{
  "n_head": 12,
  "init_std_qkv": 0.0306,
  "init_std_up": 0.0437,
  "lr": 0.0116,
  "lr_head": 0.00559,
  "warmup_steps": 152,
  "train_tokens": 1150000000,
  "steps": 8774
}
MLP neurons of a small language model. Each row is named by its layer, matrix (up: input weights; down: output weights) and neuron, and shows model dimensions 144-207. Each number is 128 + 32 x the weight over its row's rms, rounded and kept within 0 to 255.
After each neuron's rows, "fires after" lists the tokens most often just before its 100 highest values on Wikipedia text that the model never trained on; "fires before" lists the tokens most often just after its 100 highest values on Wikipedia text that the model never trained on.

L5.up1191 [141 117 153 146 182 112 180 106 147 153 117 135 119 198  94  97 125 134 121 149  90  94 151 114 116 132 184 132 161 145 151 147 115 137 143  85 166 136 168 150 141 139  81 162 102 126  76  50 167  90 147 147  88 144 133 107 119 136 169 145  61 134  82  90]
L5.down1191 [113  98 120 116 115  55 149 160 114 117  71 104 159 132  89 108  78 169  94 111 185 151  94 111 155 116 155 157 158 168 199 141 195 137  85 164 101 130 182 142 125 176 175 114 203 135 156 167 110  89 111 152 140 174 127 129 115 131 155 183 102 137 115 124]
fires after: "\n"
fires before: "==", "=", "The", "===", "In", "H"

L4.up122 [146 153 136 113 118 157 173 118 103 135 147 133 123 112 131 110 170 109 151 117 166  79 155 159 100 129 161  80  93 122  27 134 112  98 113 148 135 108 132 132 120 114 131 140 128 127  58 129  74 101  96 136 155 161 124 150 156 172  98 138 153  97 161  86]
L4.down122 [126 103 121 125  58 126 163 157 131 197 118 173 135 103 107  94 137 118 143  22 122 136 115 118  54 148 136  87 158 126 138 161 196 113 173 128 178  81 114 143  84  88 174  94 119 158 132 186  99 120 109 156 115 153  99 134 115 204 149 140 142 139 119 128]
fires after: ")", ".", "W", ";", "000", ");"
fires before: "\n", "-", " −", " Y", " "

L3.up1513 [ 99 134 100 139 183 156 118  80 148  77 191 157 120 129 126 166  89  83 127  72 117 139 133 139 121 221 101 139  90 200 157 144 160 131 134 184 211  88  86 122 179 137  97 153  83 136 165 169 121 118 164  96 120  69 101 104  95 123 112 124 167  73  95 132]
L3.down1513 [ 96  91 142 149 109 124 173 105 146 151 162 105 125 148 130 169 125 162 135 129 152 132 133  61  83  74  87 151 114 116 109 170 126 158 135 167 172 109  86 166 129 157 125  94 139  82 125 133 126 146 165 115 136  76  68  92 128  66  89 164 118 137 162 178]
fires after: " |", ";"
fires before: " |", "–", ";", ","

L4.up203 [162 102 126 118 175 175 144  94 133 130  93 137 139 116 108 155  74 122 123  95 167 153 145 108 147 117 161 141 115 153 103 144 147 155 117 206 173 148 144 204 158 127 112 132 133 117  57 131 134 129 105  77 156  86  96 177 142 128  87 102 164  84 119 131]
L4.down203 [120 145 122 151 128  98  81 115 147 118  92 209 104  96 107 169 128  83 137 132  93  98 161 126 122 138 127  86 151 130 129 126 143 107  52 143 175 154 116 114 205 120 147  99 110  88 153 139 132 147 150  94 105 142 245 111 151 120  85 134 102 116 128 101]
fires after: " |", "|", ","
fires before: " |", "–", " (", "\n"

L5.up849 [183 149 157 189 136 160 122 143 132  44 120 118 169 119  97 166 200 141 113  72 101 155 125 159  97  91  80 148  95  97 145 109 107 152 148  95  92 124 103 146 169 128  69 155 114 165 198 115 168 129 130 147 162 116 125 164 146  99 108  79 127  78 143 124]
L5.down849 [144 127 124 139 123 143 103 131 115 105  78 145 143 161  75 141 156 146  56 167 181 106 139  84 144 116 105 135 104 145 100 174 172 110 139 156 140 168 133 129 169 142 128  98 114 117 176 108 157 139 118 119 146 149 114 117 171  61  96 126 136 172 119  97]
fires after: " |", "|", " C", " soc", ","
fires before: " |", " hold", "\n", " and", ",", "ill"

L3.up76 [108 108 107 102 150 180 160 167 134 155 115 142  66 142 132  95  91 105 176 106 151 148 140 143 138 115 108  71 170 224 174 127 104 119 141 105 176 117 129 195 152 103  56 138 132 133 135 143 115 113 192 173 119 111  78  99 110 118 137 115 187 125 140 117]
L3.down76 [121 133 113 118 136  79 193 159  94 133 146 106  73  81 109 169 141 176 155 102 146 157 120 152  84 107 111 115 124 129 140 163 100 166 179 161 171 158  75  83 111 139 180 130 183  62 116 131 109  54 155 130 161 143 154 124 119 108 198 149 163 149 180  93]
fires after: " |", ";"
fires before: " |", ";"

L6.up469 [126  89 104 155  81 176  99 104 131 138  73 133 181 165 197 137 102  88 122 134  91 178 141  93 177 118 103 194 126 135 149 161 101  88 157 152 184 124 113 178 157  78 123 137 153 124 115 125 138 108 154 162 115 107 140 115  80 131  76 133  95 155 112 171]
L6.down469 [ 83  86 160 134 140 137  92 105 140 142 153 135 150  95 155  89  90 132  95 152 122  58 106 135 114  97 122 126 151 146 156 127  75 138 118 190 129 136 149  90 125 113  95 183 124  95  86 126 154 118 134 158  97 164 134  99  57 128 165 117 151 146 141 105]
fires after: " H", " A", " W", " D", " L"
fires before: " A", " H", " W", " D", " L"

L6.up948 [144 128 124 113 149 112 149  95 128 115 160 156  96 122 181 177 176 120 163 134 143 128 179 132 118 115 120 184 115 104 109 140 136 138 161 205 120  67  57 181 114 109  75 139 117 117 109 153 175 171 173  88 111  93 130 157 149 159 139 164 124 113 156 118]
L6.down948 [138 108 128 138  75  94  89 196 133 162 121  96 122  53 120 130 110 160 150 141 128 113 146 141 168 159 148 107 192 150 115 128  66 152 130 125 129 157 146 182 145 121  91 117 126 106  95 199  54  97 142 104 184 114  94 229 220 121 184 130 130 126 108 157]
fires after: "===", "==", " ==="
fires before: "\n", "-", "In", "The", "On"

L3.up1002 [151 101 110 129 137 175 159 115 139 128 171 172 132 129  74  93 105 114 114 109 184 162 134 173 140 141 207 111 140 166  66 164 119 129 152 168 187 129 147 163 150 113 117 121 158 122  64  66  85 141 135 110 162  64  85 131 146 129 114  87 185  49 179  95]
L3.down1002 [163 120 145  97  89 131 102 139 154 118  93 206 127 111  87 149 165 130  97 154 125 134 130 161 150 107 148 156 106 173 129 199 128 100 123 123 165 152 117 147 112  81 147 179  86 111  55 103 124 134 131  59  63  45 135 162 184  74 103 142 137 133 157  95]
fires after: ",", "|", " February", ";", " May", " October"
fires before: " |", "–", "\n", " –", " (#", ")"

L5.up1425 [225 126 112  99  96 126 132 171 154 122 108 108 104 127  94  81 101 143 139 144 147 143 149 146  87 102 103 121 180 173 157  94 132 146 149 130 128 102 100 161 134 119 127 152 165  94 147 135  76 153 181 141 110  95 156 105 145  97 139 107 141 125 170 119]
L5.down1425 [134 162 126 121 116 133 158 113  92 109 114 175 131 170 157  92 162 167 100 127  53 156 135 165 160 112 135 127 147 106 166  69 162  98 108 101 126 109 124  95 114 119 118 175 144 141 160 116 126 118 178 135 128 137 128 182 107 107 100 170  69 128 102 115]
fires after: " |", "|", "\n"
fires before: " |"

L4.up274 [111 192 130 130 190 166 144 187 140 111 106 182 119 198 120  97 150 147 129 108  96  88 131 166 104 179 159  92 171 202 119 177 127 141  70  76 141 119  98 114 146  76  93 106 119 119 158 130  98 109  79 150 108  95 119 135  69 100 111 148 192 139 108 124]
L4.down274 [ 94 160 100 119 156 181 167 149  79 127 150 145  76  72  82 116 152 116 181 117 140 170 144 102 134 141 143 105 124 135 203 132  90 217 113 134 136  92 133  83 106  91  92  78 131 181 125 156 114  97  76 170 146 121 170 177 112 119 138  60 154 156 109 119]
fires after: " |", "\n", " –"
fires before: " |", "|", "\n"

L6.up77 [163 148 131 113 160 143 139 183 146 170  93 117 130 174 147 104 134 116 168 132 148 153 122 147 115 186 117  96 144 153 130 116 155 159 102 111 189 148 174 153 115 123 110 171  84 141 123 151 101 114 200 142  63 116 117  71 129 124 104 107  55 105 102 150]
L6.down77 [ 73 150 133 122 109  55 182 176 121 141 156 114 128 110  85 109 157 168 132 146 174 112 133 129 160 156 128 123 151 154 137  91 112 177 126 137 113 133 131 185 105 126  77  94 157 137 111 128 176 162 101 133 196 108 100 169 160  91 124 191 146 175 138 187]
fires after: "\n", "."
fires before: "\n", "==", "In", "The", "==="

L6.up1122 [156 146 106 134 163 154 113 172  91 122  74 151 160 150 136 108 187 145 146  80  98 116 125 151 163 146  98 132 152 116 133 134 114 144  95 134 147 143 191 110 177 118 108 132 146 157 151 168 158 125 124 145 206 190  37 122 107 133 151 130 120  99  99 132]
L6.down1122 [178 129 148 141 127  97 186 129 145 107  71 177 156 168 104 167 166 176 128 157  74  98 149 110  74 140 115 151 125 144 109 144  87 129 116 150 148 154 127 126 143  90  81 171 159  93 175 123 128 105 180 142 139  93 143 107 124  97 118 161 109  79 144 145]
fires after: "|", "\n", " |", " 16"
fires before: " |", ".", ":"

L5.up23 [117 136 159 153 129 137 184 172 149 126 178 126 169  84  96  93 107  84 131  91  63  80 153 130 100 149 173  85 140 118  78 151 185 136 114 155 140 121 151 134 146  96 114 169  95 164 105 113  69 119  89 167 167 170  80  70 113 161  92 110 139 133 170  88]
L5.down23 [117  80 131 130 142 159 134 155 138 111 172 176 165 129 101  86 109 103  92  95 115 124 217 105 117  97 121 142 144 150 113  42 182 153 135 124 157  37 138 106 156 104 100 201 111 108 109 108 135 128  99 120 182 112  66  86 118 103 126 115 172 123 168 138]
fires after: "\n", " =", "-", ","
fires before: "\n", "-", ":", "American", " Authority"

L5.up1228 [146 148 111 105 105 128 153 119 153  77 176 161 126 131 129 138 127 153 145  73 115 143 163 136  99  90 125 220  72 121 124  87 148 145 155 182 100  80 127 171 119 102 144 140 191 107 118 171 183 157 130  89 131  75 121 135 126 173 102  89  79 122 126 122]
L5.down1228 [102 120 191 136 145  95 103  58 120 146 112  83 109 151 108 137 189 159 134 114 167 125 210 169 171 159  87 129 150  76  99 157 177 151 137 170  94  78 101 140 126 143  99 102 107 174 151 176 113 132 112  77 160 137 126 159 127 192 146 159 180 105 148 105]
fires after: "==", "===", " ===", " =="
fires before: "\n", "The", "-", "In", "A", "On"

L3.up942 [ 94 111  71 157 121 140 155 176 104  78 140 138  99 133 155 163 110 182 121 103 139 105 153 157 113 188 160  38 111 121 118 116 147 115 118 220  98 108 145 176 131 126  93 166 149 122  82 156  82 137  47 157 139 150  97 144  98 173 139 198 131 114 112  90]
L3.down942 [113  95 129 110 153 177 104 147 118 104 117 139 147  91 146 156  99 124 110 135 110 127  88 115  97 162 124  52 147 124  99 141 148 125 123 147 120 106 163 169 165 102  93 117  64 164 103 108 106 128  99 143 171 149  99 151  94 117 168 168 146  60  70  70]
fires after: ".", "\n", ".\""
fires before: "\n", " -", " "

L6.up105 [146 125  88 138 156 150 145 146 140 157  79 109 137 131 179  96 175  59 155 111 124 150 154 122 155  68 129 104 146 179 139 136 158 170 113 104 140 117 113 150 102 109  95 129 149 128 181 108 160 108 163 165 134 161 111 172  90  61 163  82 161  71 164 159]
L6.down105 [171 150 139  94 128 190 145 157 141 151 144 141 149 145 101 150 172  37 149 108 109 157 139 138 116 132 134 143 122 156 116 106 148 108  83 100 123 115 133 119 174 101 175 126 140  84  91 111 153  92 144  76 139 196  99  79 134 103  97 112  93  77 150 135]
fires after: "|"
fires before: " |", " Port"

L6.up272 [183 118 164 148 108 160 121 157 102 117 102 136 100 106 124 136 121  93 144  84 144  82  98 127 125 101  53 139 143 126 140 107 193 147 132 128  98 161 179 163 103 173 162 116 124 179 139 161 131  76 128 135 118 152 106  87 135  40 102  68 144 102 127 157]
L6.down272 [185 144  87 158 139 153  96  92 143  61 119 154 149 183 178 118  97 134 145  93 100 130 138  91  94 110  99 150 114  89 129  52 162  97 140 102 174 155  96  88 137  77  92 129  72 120 140 155 155 129 162 141 161 148 108  97 122  88 108  73 141 120 140 102]
fires after: "|", "\n", "-"
fires before: " |", ":", "–", ")"

L6.up64 [120 171  56 164 147 138  90 199 132 171 144 161  86  75 175 121 104 137 138 110 121 100  95 178  87  98  93  92  56 118 182 219 174 148 128 165 134 148 140 115 108 134 103 124 158 126 107 153 180 132 156 126 104 126 111 170  93 101 132 116 211 100 124 166]
L6.down64 [ 98  69  90 127  81 159 120 153 109  98 129 136 120 144  96 127 164 140 196 141  95  96 150 149 125  74 148 128 112 120 116 110 184 167 123 132 111 125 157 125  99 118 152  90 103 128  84 104  66 163 133 128  92 107 108 135 196  81 132 114 117 187 123 124]
fires after: ".", " |", " (", "\n"
fires before: ".", ")", " (", " |"

L5.up693 [107 162  91 105  86 168  99 140 163 103 163 175 155  77 109 121  55 112 179  99 146  93 142 170 122 177 132 169 132 164  93 211 125 165 107 152 165 107 148 118 136  97 145 128 109 102 120 147  69  82 164 114  86  14 116 136 100 139  42 134 110  83 121 120]
L5.down693 [142 151 135 123 166 156 162 103 185  65  97 137 171 128 148 135 129 122 160 108 130 186 198 122 134 126 149 114 156 156 126 138 158 137 154 136 116 122 197 155 159 131 114 145  67 152 112 136 123 104 147 179  76 107  93 110  81 174 116 133  90 117 153  98]
fires after: ";", " |", " W", " L", " D"
fires before: ";", " |", " W", "\n", " D", " L"

L5.up453 [182 156  50 126 108 225 127 183 165 118  96 103 132 126 172 124 124 149 123 142 156  93 142 142  90  58 136  56 117 193 114 115 138 123 126 187 179 160 148 155 148 148 140 131 153 107  76  86 141  98 121 109  99  84 140 151 144 125  72 107 104 168 108 162]
L5.down453 [146 107 142 121 117 113 139 154 111 139  58 120 114 145  88 172 149 102 145  72 143 153 137 157  69 137 117  62 158 157 111 130 123 111 184 169 187 192  78 217 128 101 121 138 151 147 129 115 122  96 213 127 129 117 138 130 121 157 123 101 162 132 146  91]
fires after: " |", ");", "|", ",", " Total"
fires before: " |", " (", "|"

L6.up620 [139 103 120 129 117 166 100 106 112  97 112 129 111  82 118  92 119  80 100 120 145 187 177  94 117 103 132 156 119 140 102 192 132 119 177 135 146  91 134 118  56 141 138 124 155 123  90  54 124  95  91 129 152  86 109 147  89  82  97  92  79  68 112 145]
L6.down620 [107  85  56 145  87 165 126 140 158 114 156 151 125  74 163 161  70 150  57 113 130  96 123  89 134 161 133 177 118 116 168 136 149 114 122  83 102 177 122 110  78 113 146 156 178  95 160 112 126  81 156 164 119 126 143 119 100  79 159 176 178 142  44 138]
fires after: " |", " Goals", " Apps", " Notes"
fires before: "\n", "|", " |", " Apps", " Goals", "|---|---|---|---|---|---|---|"

L6.up7 [153 163  93  97 136 172 138 137 119 102 112  92 177 198 160 151 154 143 104 135 196 152 120 157 117  95 104 178  17 102  48 185 129  92 160  97 127 146 150 121 105 117 129 154 131 153  57  94 162 113  99 144 111 136 122 141 140 161 133  76 144 130 114 110]
L6.down7 [103 163  76 144 133 127 196 112 108 148 175 152 107  92 142 113 152 165 109 153 125 104 134 167 125 155 120 158  63 140 139 135 124  30 147 113 128 132 154 128 119 149 126 201 126  41 131 148 128 144 140 119 172 177 135  95 146 152 115 112  79 132 120 136]
fires after: ",", " October", " May", " January", " September", " February"
fires before: " |", ",", "\n", ")", " –", " ("

L6.up619 [137 139  99 172 183 161  48 198 109 137  99 116 111 154 145  97 175 119 147 119 109 129 129 145  71 105 106 124 166 139  98 156 115 152 110 145 120 164 177 133 142 103 135 112 101 174 122 164  92 116 118  72 171  94 107 176 170 151  61 123 118 142 182 108]
L6.down619 [ 74 141 118 130 155 111 132 177 192 168 127 111 134 129  98  93 158 122 198 142 125  75 108 137  85 171 129 106 104  58  97  76 129 111 133 203  95 135  95 146 171 125  86 150 159 109  61  70 120  88 158 122 152 143  55 169  93 128 108 102  83 117  70 142]
fires after: ".", " ("
fires before: ")", " (", ".", "9", "0"

L6.up1220 [107 175 133 123 128 178 106 156 131 153  85 133  83 147 131 147 132  99 166 132  92 177 131 178  97  92 125 129 115 190 116 164 136  77  70 139 114 129 128 137 140  79 135 159 145 122 125 100  88 178 164 101  88 178  55 104 114 134 113 135 166 164  82 167]
L6.down1220 [147 169 145 106 111 126  85 127 163 149 110 182 106 103 150 165 174 112 152  82 166 132 133 208 118 133  96 141 125  99 110 111  91  93  92 157  95  71 112 188 136 156 155 195 136 129 113 104 112 127 123 103 181 139  96  87  86  83 157  96 126 168  15 133]
fires after: "|", " Democratic", " Republican", "itation", " |", " A"
fires before: " |", " medal", " (", " votes", " place"

L5.up177 [117 189 114 135 185 203 114 160 118 118 143 151 137 184  70 130 146 108 126  84  76 102 134 122 181 170 105 119 164 196  93 116 184  96  71  92 156  96 134 121 182 139 169 144 103 139 165 162  92 130 140 134  38  92  66 128  98 176 141 101 166 135 106 129]
L5.down177 [174 166 156 132 144  61 167 137 134 136 153 161  92 144 107 128 142 138 166 149 133 181 111 170  72 188 109 133 141 124 120 109 144 110 111 159 109  96  95 139 123 115 136 171 174 114 122 130  76 138  98 115 111 110 176  95  56 162 115  83 100 108 137  98]
fires after: " |", "%"
fires before: " |"

L6.up974 [104 132 120 126 110 135 161 103 126 109 164 169 151  67 123 173 128 163 150  79 104 126 111 136 100 166  66 115 126  73  97 147 159 175 171 137  91 139 138 141 153  75 113 160 136  64 120 137 141 136 145 129 128 126 151 120  78 137  94 197 137  88 179 150]
L6.down974 [129 100  93 137 114 117 153 190 139 108 116  90 127 126 140  79 147 132 120 137 118 121 119 154 191 133 135 102 151 126  57  96 132 155 117 163  70 181 106 151 109 116 115  26 150 106 152 178 137  65 101 136 187 127 172 134 116 145 196  73 114 151  91 159]
fires after: "===", " ===", "==", ".", " |"
fires before: "\n", "-", " |", "The", "In"

L4.up654 [201 134 117 112 196 169 154 168 126 151  66  99 119 148 126  31 148  84 136 131  76 147 144 158  94 131 148  92 153 163 141 123 140 130  75 140 119 119 192 177 203 126 118 134 137 169 164 157  70 109 150 146 119 140 139 146 112  86 131 119 119 114  98  78]
L4.down654 [163 127  86 112 103  97 169 164 147 124 134 120 208 143 145 161 154 126 182 115 134 152 147 168 162 106 117 153 126 134 147  72 158 105 123 164 159  84 153 218 181  99 111 167  96 164 146 106 186 167 155 170 196 167 115 138  87  78 169 108 109  86 127  89]
fires after: "\n", "|", " |", " Total", " Republican", " A"
fires before: " |", ":"

L6.up781 [ 98 172 132 159 156 114 143 154  87 170  91 119 136 129 175 154 163 116 127 115 133 136 142 111 112 130 151 156 158 143 153  71 121 167 147 138 164  86 169 145 149 114 102 176 147 158 161 128 129 109 162 161  92 159 125 120  94 118 125  85  88 120 148 103]
L6.down781 [113 163 139 120 150  16 152 188  84 103  89 113 136 114 133 116 149 134 114 119 173 153 144 101 160 170 118 131 188 157 125 134 131 183  96 150 131  95 172 197  85 108  71  77 162 171 132  84 110 185 159 138 166 172  77 138 175  94 131 129 145 164 130 140]
fires after: "\n"
fires before: "==", "===", "The", "In"

L5.up661 [134 147 156 106  76 157 150 137 141 119 121 202 124  72  86 109 103 119 152 127 123  84 141 202  89 133 125 162 146 173 146 156  78 124 173 127 205 114  95  88 136  91 172 129  81 132 159 125  89  91 128 162 117  99 106 100  87 137 125 114 142 118 109 157]
L5.down661 [167  70 154 120 171 122 203 114 101 108 127 100 138  88 164 138 142  91 185  53 180  81 112 211 112  99 129 167 128 117 103 133 143 111 160 188 111 179 212 119  71 169 106 154 170 128 155 153 134 164 181 163 139 104 115 130  80 127 124 127 118 132 113 126]
fires after: ";", " W", " H", " L", " D", " A"
fires before: ";", " W", " A", " L", " H", " D"

L3.up670 [ 95 107 200 131 169 161 140 118 167 132 176 162 132  82 118 112 148 150 129 125 201 161 146 211 139  55 172  94 169 192 116  92 103 110 225 176 103 101 142  83 168 124 111 144 123 156 174  97 162 137 146 139 118 103 125 113  72 200 161 113 106 121 157  80]
L3.down670 [132 163 157 111 106 113 135 118 200 123 134 147 104 135 144 141 139 151  50 163 126 131 108 131 137 117 117  93  82 159 140 143 143 150 144  92 164  58  78 147 141 214 194 109 165 129 195  73 160 128 119  84 158 118 115 134 105 128 126 131 120 154 145  97]
fires after: " |", ";", "|", ":", " +"
fires before: "–", " |", ".", ":", "nd", ","

L3.up638 [131 121 128  98 158 132 115 151 156 106 131 164 117 174  77 139 127  67 166 137  91 134 113 138 160 186  45 206 153 173 104 163 107 142 138 188 179 134 138 173 149 142 110 107 176 138 141 141  93 106 118 114 139  50  91 111 102 110 115 115 156  77 106 114]
L3.down638 [127  92 124 130 128 132 135 165 188 147 155 169 137 137  96 156 137 208  99 132  91  77 142 144  77 139  54 167 149 127 114 181 115 170  55 133 153 163  57 144  73 151 146  37 129 108 184 101 125 119 184 123 135 116 119  89 122 102  98 144 115 165 101 160]
fires after: " |", ";", "|"
fires before: " |", "–", ";", ".", "',"

L3.up805 [200 129 214 136 200 122 141 123 110 102  90 139 137 150 135 166 139 156 136 126  93  98 156 137 101  95 161 172  81 128 133 149 169 194 141 151 127  95 101  90 169 105 110 162 147 129 112 194 117 131 110 117  36  73 149 144 141 149 111 133 128  89  76 131]
L3.down805 [121  66 133 132  99 138 213 112 130  90 125 212 125 114 135 127  86 118  93 124 121  60 133 100   0  71 114  93 114 168 133 162 155 124 151 158 142  92  75 138 108 130  87 138 115 102 116 100 142 137 137 138 115 139 215 137 144 168 135 192 137 115 129 101]
fires after: " |", "\n", ")"
fires before: "|", "-", "\n"

L5.up1373 [116 185  96  80  76 151  97 134 144 124 115 173 105 169 110 128 176 113 114  89 150 141 168 130 149  97 130 160  97 150 121 208 174  84 163 122 175 132 143  85 106 133 115 129  79 103 112 162  91 112 146 152 161  49 118 129  84 151 135 106 119 106 132 142]
L5.down1373 [117  19 137 127 119  84 125 134 160 104 126 119 140 165  64  79 146 158 182 126 107 153 106 160 168 117 194 117 112 119 130  77  33  75  92 119  39 118 112 143 161  77 120 175 100 165 119 137 114 151 120 109 133 169  95 130  96 142 146  83 144 124 122 138]
fires after: "–", ".", " |", " (", "-"
fires before: " |", " (", ".", ")", "–", ":"

L6.up1504 [105 124 106  99 125 163  95 122 107 112  79 139 173 106 160 106 212  91 106 159  92 159 139 151 171 110 134 120 160 180 132 122  93 118 152 159 113 147 209 136 138 154 105 135 141 110 121 121 152 163 146 103 196 148 128 129 127  96 132 140  94 167 119 147]
L6.down1504 [136 133 145 135 120 145 135 120 112 124  46 141 189 119 186 125  73 230 144 147 131 146  64 179 114 111 127 122  77 183 134  96 149  86 130 126 117 156  77 130 198 153 138 100 152 152 110 184  92 205 143 171 129 107 186 102 175 101  59 114 106 146 140 107]
fires after: "|", "–", "-"
fires before: " |", "–", ":"

L5.up1300 [106 147 162 107 104 172 134 127 179 131  99 161 117 170 100 136 109  94 125 128 158 124 155 191 136 115 145 150 134 139 131 198 170 134 158 140 161 156 110 104 107 132 120 140  95  92 113  91 159 114 121 108 148  98 100 113  98 120  65 156 117  60 178 100]
L5.down1300 [131 217 163 111 207 162 119  92 132  86 116 153 116 144 142 118 143  71 108 197  80 149 155 130 152 184  96 151 132 110 125 117 119 126 123  65 115 115 124 119  93 141 159 177 141 118 147 127 109  54 179 130  99 178 130  96 124 111 102 110 145 140 107 130]
fires after: " |", " —", ";", " ", ","
fires before: " |", "\n", " —", " "

L6.up450 [182 155  70 120 168 128 189 170 135 142  90 111 164 160  97  79 215 109 136 122 130 125 101 106  94 108 208 103 141 128 131 129 126 126 103 123 195 136 165 122 160 140  97 182  80 177 105  88 103 119 202 130 110 151 120 123 158  79 107 126 139 129 122 131]
L6.down450 [144 121 108 103 179  65 170 162 112 189 132  80 157 152  90  98 197 118 103 134 111 129 126 109 157 136 136  98 136 136 125 139 110 159  38 159 126 151 184 164  98 143 151 114 133 197 138 126  89 114 126 123 151 175 172 156 174 100 106 123 148 185 153 147]
fires after: "\n", "|", "-", " Total"
fires before: "===", " |", "==", " votes", ":", "="

L6.up998 [183 103  93 125 153 160 109 146 156 132 130 116 134 123 133 136 126 133 152 112 185 165 173 125 151 204 126 138 161 122 131 134 116 157 120 149  56 188 182 172 138 127 146 117 206 130 158 185 120 164  95  87 173 181 101 106 134  70 105 109 229 131 137 117]
L6.down998 [133 111 139 115 141 175 107 118 129 119  93 168 135 127 131  97 151 126 128 127 135 100 171 141 128 147 121 177 122 111 107 156 144 130 155 141  66 184  72 163  99 115  63 180 133 116 126 122  97 110  78  97 188 116 112 161 117 142 151 132 155 160 176 116]
fires after: "|", "-", "\n", "–"
fires before: " |", ":", "–", ",", "\n"

L6.up68 [100 207 136  97 111 184 157  96 150 138  98 127 245 127 100 161 101 126 140 115 136 133 112 194 109 150 146 174 123 172  68 156  82  81 152 100 224  74  85  70 141 117 134 127 100 154  88  81  95 108  87 177 100  96 123 189 114 161 136 107 153 132 137 107]
L6.down68 [137 142  74 135 120 127 205 113 114 124 142 230 164 142 118 162 140 132 111 154 150 123  92 130 120 167 105 165 140 157 154 174 138 109 133 142 153 127  94 117  77 125  46 192 147  96  96  93 166 134 133 141 146 100 114 133 148 117  98 108 131 121 174 159]
fires after: ",", " United"
fires before: ".", ",", "\n", " |", ";", " ("

L3.up75 [126 141 183 105 118 133 147 100 126  97  69 160 137 159  91 168  86 126 166 130 130  96 158 152  98 164 188 108  70 144 124 135 138 121 171 168 152 135  98 171 116  80 101 130 115 130 104 138 151 109  76 175 119 105 108 185 138 161  88 169 155 109  92 124]
L3.down75 [110  56 112 121  97 118 104 141 128 155 145 147 135  86 117 127 120 150 124 135 143 103 138 174  16 155 102  65 110 108 161 159  91 134 130 133 129 146 202 180 109 100 100 138 134 124 131 162 118  91 117 160 168 139 144 155 151 154 140 137 145 106 109  83]
fires after: " |", "."
fires before: "|", "\n"